MLP neurons of a small language model. Each row is named by its layer, matrix (up: input weights) and neuron, and shows model dimensions 64-319. Each number is 128 + 32 x the weight over its row's rms, rounded and kept within 0 to 255. Numbers have three digits each.
After each neuron's rows, "fires on" lists the tokens most often at its 100 highest values on Wikipedia text that the model never trained on.

L2.up808:134093202134127171127140158108106094081101060126140159121138077163126159126096077074153128085139116144070210130060119102106132092167085104093123202188127134193125130142081096122109110134107069126171110144075099121060119129184107135161079147118134096153103177139093121094164065082165143119151112131101106125091101171108150090120130134119123165092113140106114152113099133172135142216151124098146199192128132102082132122152123171153143113092125149209092128151105168121088107128172204099144130108137096171117170124163152131111151174101084124114123125120096124112121083111130099085151121139106141141129118119111123093226118146125132142035152116174118130112133049115102114094120171129138136145172181129089165176171086110146124098119077137145147131183068083154131123093102124
fires on: "\"", "s", "'"

L2.up132:121151091118210092111110115153075103193148105204065152147136143186145091166135154159134044134118125163088109104068179098098135173113154115085114117124152153067079122186216138116013117156112105107106197143137104114125225156155096131145144129099100105103148157129159204083162167155099152113093118118112106124074106089097149077191129105159117143170122064082096052087132072123112078161188145153146127141097128131162133075170118148117176105098106109150110049122091165160103117145072085123085131137128136169080101172149110126116155096130160111113116145185176145148125107121149131115143125165151109119107070144172127110165105139095119164110169150106077156084150188123116111124131168133190136095115177099166114087188133135102145115141149131191146096135109145076134135130146118
fires on: " a", " gra", "le", "c", "a", "enc"

L2.up556:115122149108142122156154132103100166110142149120168093131111144127103150127097132073094087209163160116108064090165085114124051068118219123112078163221199121098129104086083144096121084134154151159142112132064155124151100099146098100158118048093152074122077197148170085156131208155168147125136148160118119101126133089138104153148189100140147174145130139101114125140110144150124103113149145101157141116165092147155143104087146099165086078113126136141125123161118098122049155142144146163155059104141171152185133123098101117144155133179136189103125092151171134178145177184110099149123100114110151126125111152104095153112103083134103153122077138058168182125137123111092063112121148137170106141126110146101142116225153099059136125134162104053141192085146088122132156149127136
fires on: "w", " W", " Wat", " w", "t"

L2.up1268:135111139108148121168165158093126120085173150111110124108145162128180154076122097136126095089181194130127107141154097133107139153135177159114124182138163132128185105168111117146121114079130146123146102149170162205170131088165065162163125142091084136156124136175108161082128084110127117086105084129104156130131178137133133123130132119191138156096076107120132198072076115142214065083136119121126216085097077138098078099124152120137153162149130111079129132215142119127092097173064115167136183109143133125188171137178131102125083102121160058137102164119152132142117107098127151144162158138117136127135102109185086150147080103112138129074155132160148094110089182043143140075172116139157139146095077146151193103099086164113101032154155161180084120087122081111184112136145119
fires on: "'", ")", "c", "/", " www"

L2.up858:118104156145093132127118157157087179100118076110117171157105147096130055143103159101138086144147151151128147066157112100116151141110134135161112100109109141153111120186134161188165126143116153158128125159120137164118120113112126150161163158125136143119107155159121171125115104123094130197112171084098126176120076145142151157084127104134127149129140167157127109190099128117093081124069146147166132098078128113149150103100128086124070167123117129125085156103101142154088124099193124127132152123141136170073131138128124148081077139134097056154079104105112082177096143066161116098082131161109109041103141096174147119090067110132084113128161145090073109160138073142192155129101129155162111150089153113172131102130095158163108090104154131025149174188158105049161126141143114
fires on: "d", "st", "ing", "t", "n", "p"

L6.up274:095123118153164127130165159099094110148119133131143148090126080116104129193179153180140100158156133096158072143084097129120077112079078060142109114117120123170144097147126196086120144156142134099076228133154141120162127101087198110111186137108106153158149064112151057090108115164097149121127143159114098107146126096135171146159050083122120124109186104093070129087107125053142113122190114151111139140146171193127102154109135154164106158102083173100164146106152073113121118162129133148110209180158131118129090147164136145129102133160146075137125153125190180128137227116085132101131154123123172146154121177157111091153122145174157155143141118124108104127084092071148184149088154104089122134117170124112163098134163138148076072150107079151133132136184147111063107084132091
fires on: "'", "-", " ru", " f"

L2.up924:161106110118102100141082213194115100110149117090112159146167139149135073126150057130103152166106072115189081154123128112079107133135151140088087127119161183076148122150177174152097139069138161126141130154124132102138110101119113109114160138141086152107162126144176131133053161149126089102127179065158147150124125131080138079139090122137133164169124116154129126153065130167157028160129087148123147160153149111157123104137088142088144139120107124163098122145124134177145155087170108155152165103139148075115107153098137096160199075118120112106123090073220133185113109085179101126071058146168145160142103099152075089117174056169107151178150129114101179131135114167078175132135105058129132174178135207108072148158177089158167174083085141154095145062137125161091116108166160
fires on: "c", "s", "ed", "re", "ose", "bl"

L6.up409:085102195085081093142145135116094113148120139136114165091149185174050116140104136131145112104125127128097114138125108097133142121112127109149170102092156139093084152142151156144151157143179129070136122137105050081047144168137147123101162169098126185089166160108149102097118119195141150170167119126114103114156143114149164050191099097152173117145115147126167125091097113081166151139093098111132149143096111086202200109138089135162165132092105177153113135128128089147113177090139152089161153124168133154173112125131150122062077086094091141123133135094144106098101165117157074168137120188110088143108153175106099172145095144058077193102121145150141163093108161141059164097158154080163137098140123094127144141191134104111129152176131096132146136123097099153186058215129132
fires on: " |", " a", " A", "-", "a"

L2.up927:115094074080082145204069176063168157123180093120155106166182136121084128130145118161100144080095176136131144140106141084100123138116071073127135128082080102132114164139174148152142123092097109117173160144157150177119164179105088114179146162123107081088118094073132161116109132118107072080100117164055149138101168110096093108130147111176100157058073110157184109142129091096108131120184115158191189127060143183091105092197122159149094123078140142192162099130121146132102117190114126107160105083112136171128176117070202107174145146138106054134134111131109072103117167113134130166191116180149167135133147131087120132111126184144164139094199129075124131103158186093116107140132130125175107158155173140118096127114075132143100105119099122064177125102154120156130121133105154
fires on: "on", "en", "er", " backing", "e", " only"

L2.up1094:146102121154077113099150064128118136126121116130110180133140106183134139105042200145163116132137114125122079159140115140110092147124138105150106168125105110101124074141114143090161055119111123150155113148134173145085086101120087135092145131157132126096129122180156149083155069181115104131060144084138105118121138153159092129122149068112064132181183066190117149076094195067107127134096138149100122178101096123133138087105147089104137166071174111121101133104128057121090087099130141149044217131143148102117124126167179110109107137061088077107095121129135058081108108147095153110162143176154178157146148123146157142126119083099173168180120166154099139098074114156149105147162087134152149159092178081103160157133155104158127108134087171096182142119207152142136165127092086
fires on: "r", "d", "l", "t"

L2.up297:037112090082124114144133119121150149070088067130144075134139148157142179138113114162145142084181199147166097136142139136103118124155120142119110123177087116149166098161086089123166106125163077108120133112083074118108125110126097131160106089110161075103138141149122079076144081139175160134142145058127053111131108088148117175120148134145159095130133141129126118119133120066139085107096099189137162167118112098146134131170115112198117140120118110089138105171104199108111122181155180179107101175130195199141138087122140154157100144155118119164056105064121121132144110111073129099143107085167141093133153133130173150158091106144143141012124112124165149129167119111139119125138109076131157114203084074189118170107150164093221062167135184158082119167081135111124102149126163
fires on: "\"", "'"

L2.up941:113110176121177177154153116117071111168174125115126129098140139169084183135151113173184198066183156175115030159177115091129147119133151109170158156132113135054126115120131115125099138140180095096126073100091197117150157140084143124083122136092156134100181185130100138124092084126130101146114134077158197141074122084157178150138115114111173172145095173125127138118125150121115120118093155119118173136104081151115151144095134157148140163091179090141112168145114125138135182150182111139165136121138121122158088112111135098144105080122172088164091110158174118122094084087138103150194162119111113137108094092123099097169173126156071132128096155153135119176132096141033208129131149184154120143135103124189121159062122093108173066126159102169119133112159183164124178107137161
fires on: " to", "r", "nt", "ss", "re", "der"

L2.up880:076084076103146106139133155071144155116145067102196107121152116139101116167175120181108124136067145147105148189083108112090114168086123086151114175030138102146149143101176143137077159185157152111079126135126124108119130098127131103110088157069153152131129092148053097132102106110122069124093139164133130115165138130147086126150120062106124150143165134155095098075190132122151094158164135140117111099100089099116130166129168124126155203136100017143119157121175139192076139127149141189087145217114093101125112169118099105144198063126141103112096115165169095186114129117125161082149161129131161119138087126092170049111138137148168109144069229177138149189098113115130079160164169138161136112124071136145093156119105120149119128118098113152189113123178118137109085083144136
fires on: "ist", "er", " king", "n", "t", " artist"

L2.up1128:159122160120199151097110151094125187179079139077113157085146130149127156160115126108131147128146113123160152101103175089115210097116148102113151152101086128156154130177114148134121115083130115131157113128096079142093131173188094196108098108199128115188134225165062127144125103147157068097166124066173134076070130148114092116095077158074122118130157104158112140174107134108129115110109179126128073067142102161061049103100165093109137136128120170195097088146116083131122137121071129154124169155158143099185078114164099121116134153084137144123084132124158149189083112120119158135117146170098133074136143131120132168077094153146162194150137154165133115097080093146147168163143091109125160120162139136064122080172108061116121197138100158151155120126106130131098051139117108
fires on: "g", "n", " basketball", "t", "ia", "."

L2.up191:123112131126116170101139126058041152120079074169155091182157110154095162143110090134115123163116119145177166141085126139141140136087136130116177095079113120181142081075168136121100206129094083127175144107113120131112099143134108101114053142088086120129118115154062081137170178101083155161121101141145126107119068159120119127090185140160171131131136134139101139074167155079067084209103127133154131111132155082132145124068101174199132155187078153097160135128200189170095141151128165110089127154161142137095141096159120109201140149118135098172129101118147179127143135079125125138150143099099140154114167051108176148130057117134151109128183148140109068123098177111106150084172095137126101075180142119124182148123127170129084122125086124145095169099128112115106136135082131
fires on: "le", " of", "s", "ome", "y", "e"

L6.up242:104099136146139113129141176134136116123131134194139074122122113073076118062116091115201166111134113186134132116136112108140083125112153135063099145108102098119109127153124144195123094134120162139146186115168130106142141109150091096094106135125156093130116178164107158159115057149106163104032121110131152074114097098114127096128132160133133111160115127101115122106136141149155110142084129187137128137175175186067126092181175074167121123147086114074144110070099161142120073113069081183144149120193090119134054109138166115170091156122124087044148106140110169117077134085162146111087081083105127119084136110133143142127172080133133127119145169105122112121149141179152174126096070089136113195098107088110150084144148153147182071051133154084183150113160163168134178110194148
fires on: " the", " her", " My", " Her", " my", " me"

L2.up783:051126110130151127127137154131162079093116125172083144145113127133150141128154170161053111143127101107091096123148108103195086141110126106100075162103174163151140118135131115117089151111125115088104167087191087087171088130129114126130192106168132111068094055123104110118117156092050104111154164186123146116158167174091117172069134126139100083116115142144100171118153104149143111119172183141118142083094096112147143026110170115113100162180065130158130106136148114147096102137102150107131127211087133197166057147154117053159125100207102129149152157126079171112129154167115159050127080109126129195098110127120195098115149146084129115139148124142099136071156139196169147144163170121156098135066132111094119150156154169089116156044115082148152096135123151106105099141141126
fires on: "er", "ist", "y", "rant"

L2.up1153:113134132148144107099090086152114129124144131123099119111143123117144132109184136121124108124089176117191131095116127152079111078157133134082135056156155110131112103159147160157097111171122152122146173116168137143133148097150126112114131101128106130113091128109108076150171175131113131111148192071126159121096179112085110141076070136116138063078153165090114137138113130062135141167079152141137103056115104144201125192199139122094132159150122145155120092128132108151093172098110117112135181100162072160130129139110089169084159137112102114186063179149212082132189121146082149160126147129159077112198170171100175110230085124118179095055122151143145124151056155181165078148178132162152157117118146099120125076082128091114123144153139140107151115140198143170071144149147146
fires on: "y", "ation", "olution", "lia", "are", " War"

L6.up1215:149144161071117111175075139103092147163059137073137096192137170179159188068113159128088160147124123163118102130132161171123167116144155124109132122052175094077123131130136116119124137121107139088104129124118133185130145152110126199125119123104127133146133103123136190139120144149108130196126092106126103055139096118177215175139108116098179188048149119104129128069137105128101134088105169080157148114131073153092147146139102167133178119128101076126132081087105097150108145133089154141107074079172152127191200139132137133153147070140098037114097154120162159135119146118119144177146124087071204121070141113087139120155139188146129140138123129127123113108132154107141108123155154156086168078153155141163083137155053110094131124067142110159080124098147167150125128111079070
fires on: " can", " Can", " res", "ter"

L6.up230:172140162160196161135176147143118099108119154133126118163151143137074149090119124158100138068081155155114100145094184163141148177110158071138134129100096117138155118097113087124149131129144138135126137122070119075177103081191108154126083164072123127092157093130200127134136089088137156150193107118109057089161118119143103061176182093097145157112142166084093101135099139147085075173167165122088107108136161117097113084104094138095138100170115113109170187155134115122139129144148154180130116118113122128083146140153140095179206092187107155150147147178163135134109129101066170166153111053134183144108166123118141121086140108138108098145167144089082099115126103163068132173116137122114188125129124130122114184159107133232133103135125109107108088122088059170212110152130162
fires on: " |", " int", " ass", " Inter", "se"

L2.up1274:146128068099172169170084166057083053111093146129112149076138137111173170134085142150121165129102080138165127120171116048150183178129122134132154214129183118091124093130060114124146092135140193097104133135081116099068162114168139168162133106178102130122144087178155169166138151140113147148118112078136128113095126116146166080093136184142109115164083092146129090115131093089147118131119129167122150089101155144085096134165090119087125132076128180145163091092044139117135143143147124101145160086158150092117130121111150162121129159096125107178077142139131119103182191178094125128106162177078183154174156088095143087100116164099090013106105079102127136103152117106155108121104142100162142140184147090080091202134124129140133116138177145164149178141089094051089136168096192
fires on: " to", "ed", " for", "al", " continued", " off"

L2.up125:151127101167103185126100145120088118127091142103133181152149084136130145147152119097138146155109145143063113138144112099122142143150118112178122122151084091162135085074152162176146150123121062123107157110090133093127138074114121139093133120114167171124137120154098142139163141135118092110138155094165123119083137136179078118128169079081113110146081101101132075090202118131118161068119135117145100169077141163095178097117128113107160105152130104126117114123160176118094140141167165146045200179135107129115106041092095153102174112163141131176164106126101086084097170035077126118151148114146083187133080167056174138170128216203167087079126099138171088127108113146092127135119140178142116102163149116125128164105115142164126192181117070150091163130106117122150135131094081
fires on: " part", "e", "s", " result", "ation", " to"

L2.up1176:130110092078126110157139118078112152066151112124141151116076131038162169071141147142147147138117103107138188164144142106156161111136162126166096116079130109127118181169172145097112182115144165044162112094115130143149146084120135114169121090157173117075102153123096116127145085114048117139062165122108130126150167133126129102130164084128173143093119049102147174121171166081150096129141159082114160104131174150093179167161116116114144184159075080150142125100196131162166118119156101127153163161168085131172153099073113100154117101103152184097177108087163119219146072111144163140132150108151135095101156156120127165123114092142035069186152100073129105128160154098107130167172116139151105169063134143186138179145172180099129171149143129117148057108154123157086142099182132
fires on: "s", "or", "on", "t", "er", "ors"

L2.up685:097131112102099125130142067144121167140105089119171071066141142166092134121160107133127139072043169106136135151129156168061171112064198138087151110125132109118191146188063133189131092086118095023187203137127108166089127127144090082136136114115098197133151176136098159145133094115127124129148133157137088116105175131128142162128129060073126153116135135118116139121096162126156036137125095149097155177114113147093117107148119143184171116180111137151093180151107160147117071142086184108108178115151185128124120174152126118183114123110151104174142105105177176148128108137167124076104125139164098159163140128082095105191099107128086130130200109119132160166152142069099085131170122126096115134074129098100177181136161123154182098108077130164155158116114101137094162162123147
fires on: "\"", "}", "'", " of"

L6.up583:123179152074112120111133092156178100097111132146181199102067162145126130139148161131131111170148145118089150189063138188080082145144099135110146099102164127123118141096078113139108132129130143178053134160124081113104076150090074138120104085171164125097131124114194138159127102129159151173132219139135126129124104115088115143088116115129138121123129149134173123157157159168166071123130075144151096104152152028072172125148174126182113187081190082132077131189080136135133094129070159112150099125085147141089062116157120174085170087101130147158097112135083161156110149103106156166157113151099117072152080128089163183103052123184167197174145173132126102126088140138135063106131119214099152113133107113161151138139051126108112148126149175136136142100082136162132084113178173
fires on: " (", ".", "ly", " [", "act", "["

L2.up1145:172068113130127163151129115135097131147141182102191155125101181099096107189095116169149188136144126125109122101145132092156120129136129141159172129107167106109217124121086131131136160047163166086165086116116156108082171126125066129123095122128102083101168091057124077132134101145156155117072160111189107114137159130154128092136123095156179129198115177167162194127171136211112133098107149118112154120064158167150101133106156074066142189141144111135125151135138099097109128091117124116107156134115152151100096162097112126130116069130156100135163175108140113071061122117108084134089119204115144119109134138108153056103139131153160073097151125149138120080096200192143165130155167118109184160089086145136125148161101124109158158121166139148178193110076055135108137111145103
fires on: " for", " to", "|", " from", " of"

L2.up671:151095168117162091140107134113141144181100125115123144116110078100128111192111155150092109152152148188125147141112141107113104100164210088013161125159164108064096099123177143114141075085155195167105125074091102128162115133057064142164163101127133095162137111121108088108143161137094164180143129139099149108167123118164106122112108119150141102157160140179120112105057144126138115153062150117085171176122080127100114165131162098100120103151137170153126124188141160083104067140187129135159086152092120144112159139142120065143139127138096125125139117155143222109095130183228163144156052107146174149122082139074177140099126112111111145096143185134032143136136158143085097108134162163114130185127165148105135120156142136151137144088119134099112151099140114118134106136086112
fires on: "w", " w", "et", "e", "W"

L6.up776:139056125106157129064131146085119100149134135110141117108128117156105116151129115132089137115182080127164043110099112142158137139148167187095121152083098104082158149132073115096150099163164088148115129084133131142160120196119110192197136122134088169146120118184158115094126107154197066161167106086105207163062148133190129119106114132108122117118155167164166218131103133140121102129200130166147106099087141115068171114152104104176169192129122150135124159166157136117120121117065084172118100144121135120072120132182114134144118147120085090106148166130131150129133075109116096146150123142152101139213113141142167107168173109136111127124128159167142129114155136186115161162110123092140126158146111089160132131098130166183131078082128089089116135109177101173162174144136142
fires on: "'", "-", "/", "–"

L2.up388:142152150128079089133098167112171162108073091118104084127136134123131116178141106142093089134119170139166129162179133079167128096097140103168134084144115166151044106161185131150067091149143097076146149142218149117160091154148168133143144093106134105100145138116147100095163152103117171117164143142065130136108129081130158085089132152081114157104128161140139177190148121185117090127081181094155167175069044137180142109120118084130073153093122147081122130124136104171115199102074131162131089099107146181114168131129135126122159153159122128148120077098143091169157141114120117174137057151156062183181140179144163118144126103092067072153108070123145136154125138080113092132078115093074138195192113127106144120173114165078156101140088153103191160152141122185127169142112127
fires on: "s", "ing", "ed", "d", "ination", "ized"

L2.up4:163127126134108105119142171103119111125159097160145107084114161113084176103131162133134123095217149123139129122105146141139090143146127115146101118109061104155044101199153086134101136112135101072182158108204175185127126112142198109144106136158127103087135093147100098149122127108083155111137159156149099148137109099219109097076169167173128105089114096091160127111127147137149099129119122107194148165099156096139172112112140128155117085124053160097138128069106116132122091163115168153087118127154131100124143167138088126062150081155108150132088149167145166081130104059072177099144069120169104172133152145078148125141089133176103054051153108166143150129150124058119089135090192093122150100112101160089105204172127164098170115175140134161130148127131138154107149134171108
fires on: "\"", "al", " later", "ed", "'"

L2.up300:105106033100156080116154138098110097153093161151161091097148128129114193116190145145121090144128164167179166048111129083085081139131110123135110158123200134128129090093197163075091110176106142088067133135139091135151144166127107145170055106140064113088178151114143144179147127036090088117119067109113126196152142130027106138085063154159128116157152161209091135114138092176166135112133183186123159222075157076179121121119140135146147158055129130126153127117118118138134166147094035112061144147123113168148150160077149118129121132129069118136158103129116143096123113104102086102132083194120125145123159127092131171148166129165130146106104159129107171115119147115122134115096080166086072108114093133122123074138088099140195127165101138126179100107088134116132141150111169
fires on: "t", "e", " Chart", "en", "n", "end"

L6.up1135:147138109132150108117133185141096069095122098088144075132151184155093128127131117157105128081099148231128165204098115115134132119171104139088125103130182083156129142210109102071141069146158113131048134137109166094133115096067096081138134134167135115106094172152112133166178080144125141124140121140073177119097079033089157138148081123092125110104170165160183160073148051135126135117130113083138054080059096146136152135160130151123123166087133088094109120106102115112123139159139105129158117174118116146078076153106129086151112134085098122112118134118148139098133096082167107050143160142185126154153073094130131126131120121153145114094095124128166154114109070155087161124122211099156152131128220144171116134165139137158114111132098110137134142114143154079128145147112101
fires on: " in", "\"", "'", "es"

L2.up500:128063118111122090111140154107130085120089108117128143122161135127192140081088140130140091188050108145099113110109078147142058168133088139171116084181107123124099149131095171143167148200085145159065152111139098145186103117135165130135142111125135104079136110150190082188117179087154065100166102073156148133122143168112086162163108151148138143180118134131110067110120136118112140110137127112096111129160156088131103114120109159175109117139128159129186142189133148078140119132160104156108139087129142147128160155129130160186103163084101094179101093181097105114101090121155153140065170114123153100116153093094146126118143115158185080126106139143137122142126158109189166195136209101131150089131107075070155160164159184160113099161161127186069094127129090138154085111116056
fires on: "or", "s", "e", "r", "er", "al"

L2.up412:154164147123103197113163150103100067092193140084085130156095170161149133106076096138145150091192135161141069182130074084181074102172120138101097110155098148125146145106148108151132141130090218185108029148135119152160126108095080132095137151172134179170088135120124145102138168123115084127156096119148103132119144173103092161145091119098177097171152145091124113166123128105190153115158155078155155114111072129171110153134124119076129139148121116143105115111151124173136128137091149143111130153127098094160148079137112087147180127125048165102105137113163147102146083129090159106132138159092142126171110144114130137109155174121112144149091124126113106092148101146171143094107138126139105154170164116147145049150105151132111207098120231160104117103173126159107075116116099
fires on: "g", "r", "do", "rs", "no"

L2.up506:119098145114156084142114131093142138120138153128111088119143138094138087176178120126143104129194156118147095154154143117193090118096155090105069177168111121113186225157093193112148144109138160134117095118136081143130117119150095077036197176183141081196124096153090102122140119143173078178120160105115109091118114086112126148092144125172120140168120140144152115094157156104155082176164139098137111099159116200140123132176152076149081130144155089136101088140206116135137061140100149156142118143133077116130148095121156122119100072140146158142110171123100162178073111104105086084114105138167071117062101161047148112140160101161126105131123131163101143152113117178158155232139099155146131095138169111079161124116078147214130198124111156175111146093149128182141165131136085
fires on: "y", "on", "r", "ve", "ist"

L2.up676:165097145137120125151196140124125069112145069144101143128131080158137182118082139113150087079172172166138123114116127140100105065096091222135144123148153149168088144207094190175109115125103083199136076162145119153108152108154078123140112121126168128114157137126111143096177092104143105203187132078185145133153151169077155115209189137098127126127156091162145165112157089164133120105124150129091102165129103163139066139134116145096125105112133129191171176139119131129120133152126130082094136150137116103110142137086102169108123100083115131103133165121112168096127115128129079102123113195123140110131138124144146131161140092119151167151050119133120105165070074154081148140093139136197162155162152096117112104128043095081092093182120167025092102145105096157121107177128104
fires on: "r", "ri", "har", "mar", "g", "ma"

L6.up357:114069079140129120167083132114142121170133119203119181113153156148111208116132100165147170063070139157162161165171105075106159095120111124154169094164125124110111132149119085124096126069198083139122136110142139153083131140130111128119132103121149111169119143185079150153146092095116118162110160143082088097137110114105090129123137153151124142124105128120139118113124117073150125107161151081165100119197110109165091201086144132105189175105130177129090152135132147121135125189110155201177112127080075062137109114176142076175105127071110055098140126109151159128160151128102121123148083205126091158108134156127172169132120112133102185081182108133150158101106126167173101161112082102088147155069203127047181127158161133154133144106145089120150121170104123110140176162116145
fires on: " left", " 1", " played", " taken", "1"

L2.up251:084137122141149100182141146170151098068112095097144129099119165113178142051042137115093141183117125129113158118151124128155097197099055075127137120107090148138110144109136139173178071164072167061108116131111103166143120165081059123134123135122157128096100137108127122142177103142121072125110118141108145130057127124136165129110157117144157110094099095130182136164060121109132122130153124135158154158071127124152202124133138088141105165133081135066124155090158126158118153087175112142090115152138146113124133188085116138171140137168154113129168088160087143051124150149175181146127058127143161090102174157113125165083102108143148182122161124102181144150173104115115192097135105138118120124119199139126141122152102059132131192109085100060067105135126130174122088102090112
fires on: "on", "t", "an", "e", "in", "en"

L2.up275:099068066113118092136160089160092137040189083106114202099115151103129120125126151140151100138097113090132178138222106130108157134179143129155147130076150113094174159115164104069128115128165143101159151122178104145120206121135128101115115129117122129122088181158122106123195140179158159139095140090136059087141114148152136103076148127094092111104149090088126172153082119119193127162168131105092118155129192115130103149167117142122137136166138166141177113149153135107155135087133143202105154139156125084120143139129118132141132093183058189082178095113229187175184090111159131148131133139126076150081155099115146122128095103106134174094088061125102056186135130155128150181097101136090138128116169139143079093108112138106079141118119091142142167091122099084179140123152105
fires on: "t", "d", "k", "on", "s", "der"

L2.up239:140118156107127144096150139156177131133035123120110165129143113091135112193119100105164113118159120103121165094201089149179111104180113125177117195126119163157085085173153110137054161169091129153152069095130114143129160194134110133121144133097149158158088114157149129151165122111110152193133141142150161083154134097108123031106114163078114167124165083072147112055077174119144110158149087067141063120126131171100092149102130118084080074098143169133160161152088041149127174169203089163148135147149119161095110087123107075154122106094094164087124146160150114141160177131127127177156097125163153167158149062162158109218067116104145087099138128104131154116103099093110157105113146152113083151169127183131110121117153147125139110134110164139159103111123131087117121097085100
fires on: "y", " opened", "s", "ce", "m", "ure"

L2.up740:132169121104128125097149150154107127086090200134152125091131161124129117129145165124140075158075108154127097074168077093111066150116169165140140070147108136099140117152124140166119171141190133103144133077172113150104185166098062157124160089089137130122087156100095097121126127137103139141146179111149097117118102151141156097125192163147106123108038109119104121117077158108114185136145107233115148138119155150075145169148169135120129135148126096180102132138108090136143088157179148121032179104105097134146188152140129136154144141124099108077173109165156044168178141133113155146139106136030170148141133134196094159125112136122125175139184072103112022107127178111112153065062135185148169129139131104113089105108128172067101147113082156128164107098122155157126165100191136
fires on: "ing", " such", "hing", "\"", " Royal"

L2.up306:130114110123079074159178140136123156171143098124117115135145154176133125092116161140128126096125146177131108150147181137154094136125148083160171126063110152122143094111118193180071149107119088142089100107198118158083102165115073162107125094129104155186108136133144153098145072100150142150080145105133161042105115035133107126176179122161127152093158177090149119121207095054134143077098100096159176136151128148101211109077107117186137113136094092123091109165149144138183161144181113086127113137127137160124158167063101157168148081135053079205119140141164152122103102118151121081142183176162146179128141129112101181113158103102143156152127135170104085111110104129099185131112097189085183120166131133187108145096116146091155155069092181119176171125179200100137071108178128
fires on: "r", " super", "ver", "ss", "yp", " con"

L2.up574:157097082127101108094137128128145103154158140139063147107191132119115133117144056107154109079145158133113135061092130077120094097108134139139113133164220173144082152137113164100095135114111113140158103126119124115083089112231115158184146072164095057109135126141143166112155148102121146172138106142134126155133130137108141103101093066089161126142123198119074132141151154173095137131127157129091128104199141132146079143190158122206081122153138151091158091181177106141095169055117124148120131113156141173123145150138138173162144141069139038153094115202119102130118114068124128117149152122163085215126103163105111149121090088112142109131120110123127167099088171172125132178201123163142104087147088135178099142087147155053192130119114132117166157125168090111125145170139126
fires on: "on", "y", "ment", "ation", "sm", "ity"

L2.up774:143143111067117087161125122122172186058179068097045114157122141136120116067164078197143135115166145104089129160161127144076152117120109146210141064093090115128039087111157120129093172138143090106110115121133128116106073115147129148174108160177178158144106175128110140126171103091125115107194177155150135135148167114100197072130121135092178126160093192198112169148147099123110147067133116163150103086131108124156125102093144106151120141142126148108122192119128152155122156165121080089117057141118151186134137118048134186128114144101140126145138110168129078128152118121119140141223092128110108084163175132139165144144160134088175143122144106101155064087118143145138108077108134095166159134140119113144175140101108071117102157157124144107133174137151140161132077101127131
fires on: "r", "g", "l", "ng", "il"

L2.up1034:105137160169153132083105180121109138123110043073135116144153094181147107151145101134112147044151101156146118161159118105126149099097083113107147099073136118138051192172131137102114154149124106073241131134124128068106093129057135151096122102135146141144141097110123131114192162128173096139114114085155084103137141113127118160089148143148153119107108150129108102128121159128092152196089141190135162158117154113138142126199153129179125134151161163169117105048067099158120156112125083147140158117132120133058110099171089126146131152091172151174108136119138146143154088142138099131137150154111163104124126128135171163087130133110126081118126134179112097149155138125092074173092195208069177143210127187200083104111161110092116116089111175111090170124080132143056121163130156
fires on: "s", "ion", "ted", "d", "ing", "ments"

L6.up50:086122108126155162141132148121145129110135116154131104115162151136112217197152140136157174161153128139145113131140088149090079129166108053095095127096117120115151101149124044152091153159101165124098160109116141073202121130150173107173154120126137138134156088097163093103088080095091113150127127128146112073133111155153086111144122157130155106177135121053130204115115150136133130223096069126132081165141083121116142166158115104145112072107131132106142115129129127084151102068154139136157119089177169118142184117150154126109100070151106141109157188107113128215138094106152140137067088201121141170120153182139122185140134100140127109084186123113086131096129081136086182114134076124140193141134136144177132063095113090125141083128122146132106131122185115131129161129078148
fires on: "'", "–", "-", "ing", " former", "mate"

L6.up1192:127179229045171176129159126122137103085155089071169095075171120108134132183148109144152163160132122097147137152117122209138164137137132147107187160135148113073153160127122138131138144154107121095131079151071072120084167146128062112129127122151151143165173103108091122139180138085131131173105080134116149097141116111136078149128173134133124059129126137156206172167105101085032106158124130107051140146168125042075153142101178128121134116149121186179163131137157120121144154142132138175131159115145170132097137092156160128117129172147036097163119125148137109100093073133152131080161148159147171077155180127113084113131161149115086124121146150112134158123137135208147182160132130094091147175148117164094110109073088108106157142135075081124140136109123081035146108145086075
fires on: "=", ".", "n", " first", " =", " Bel"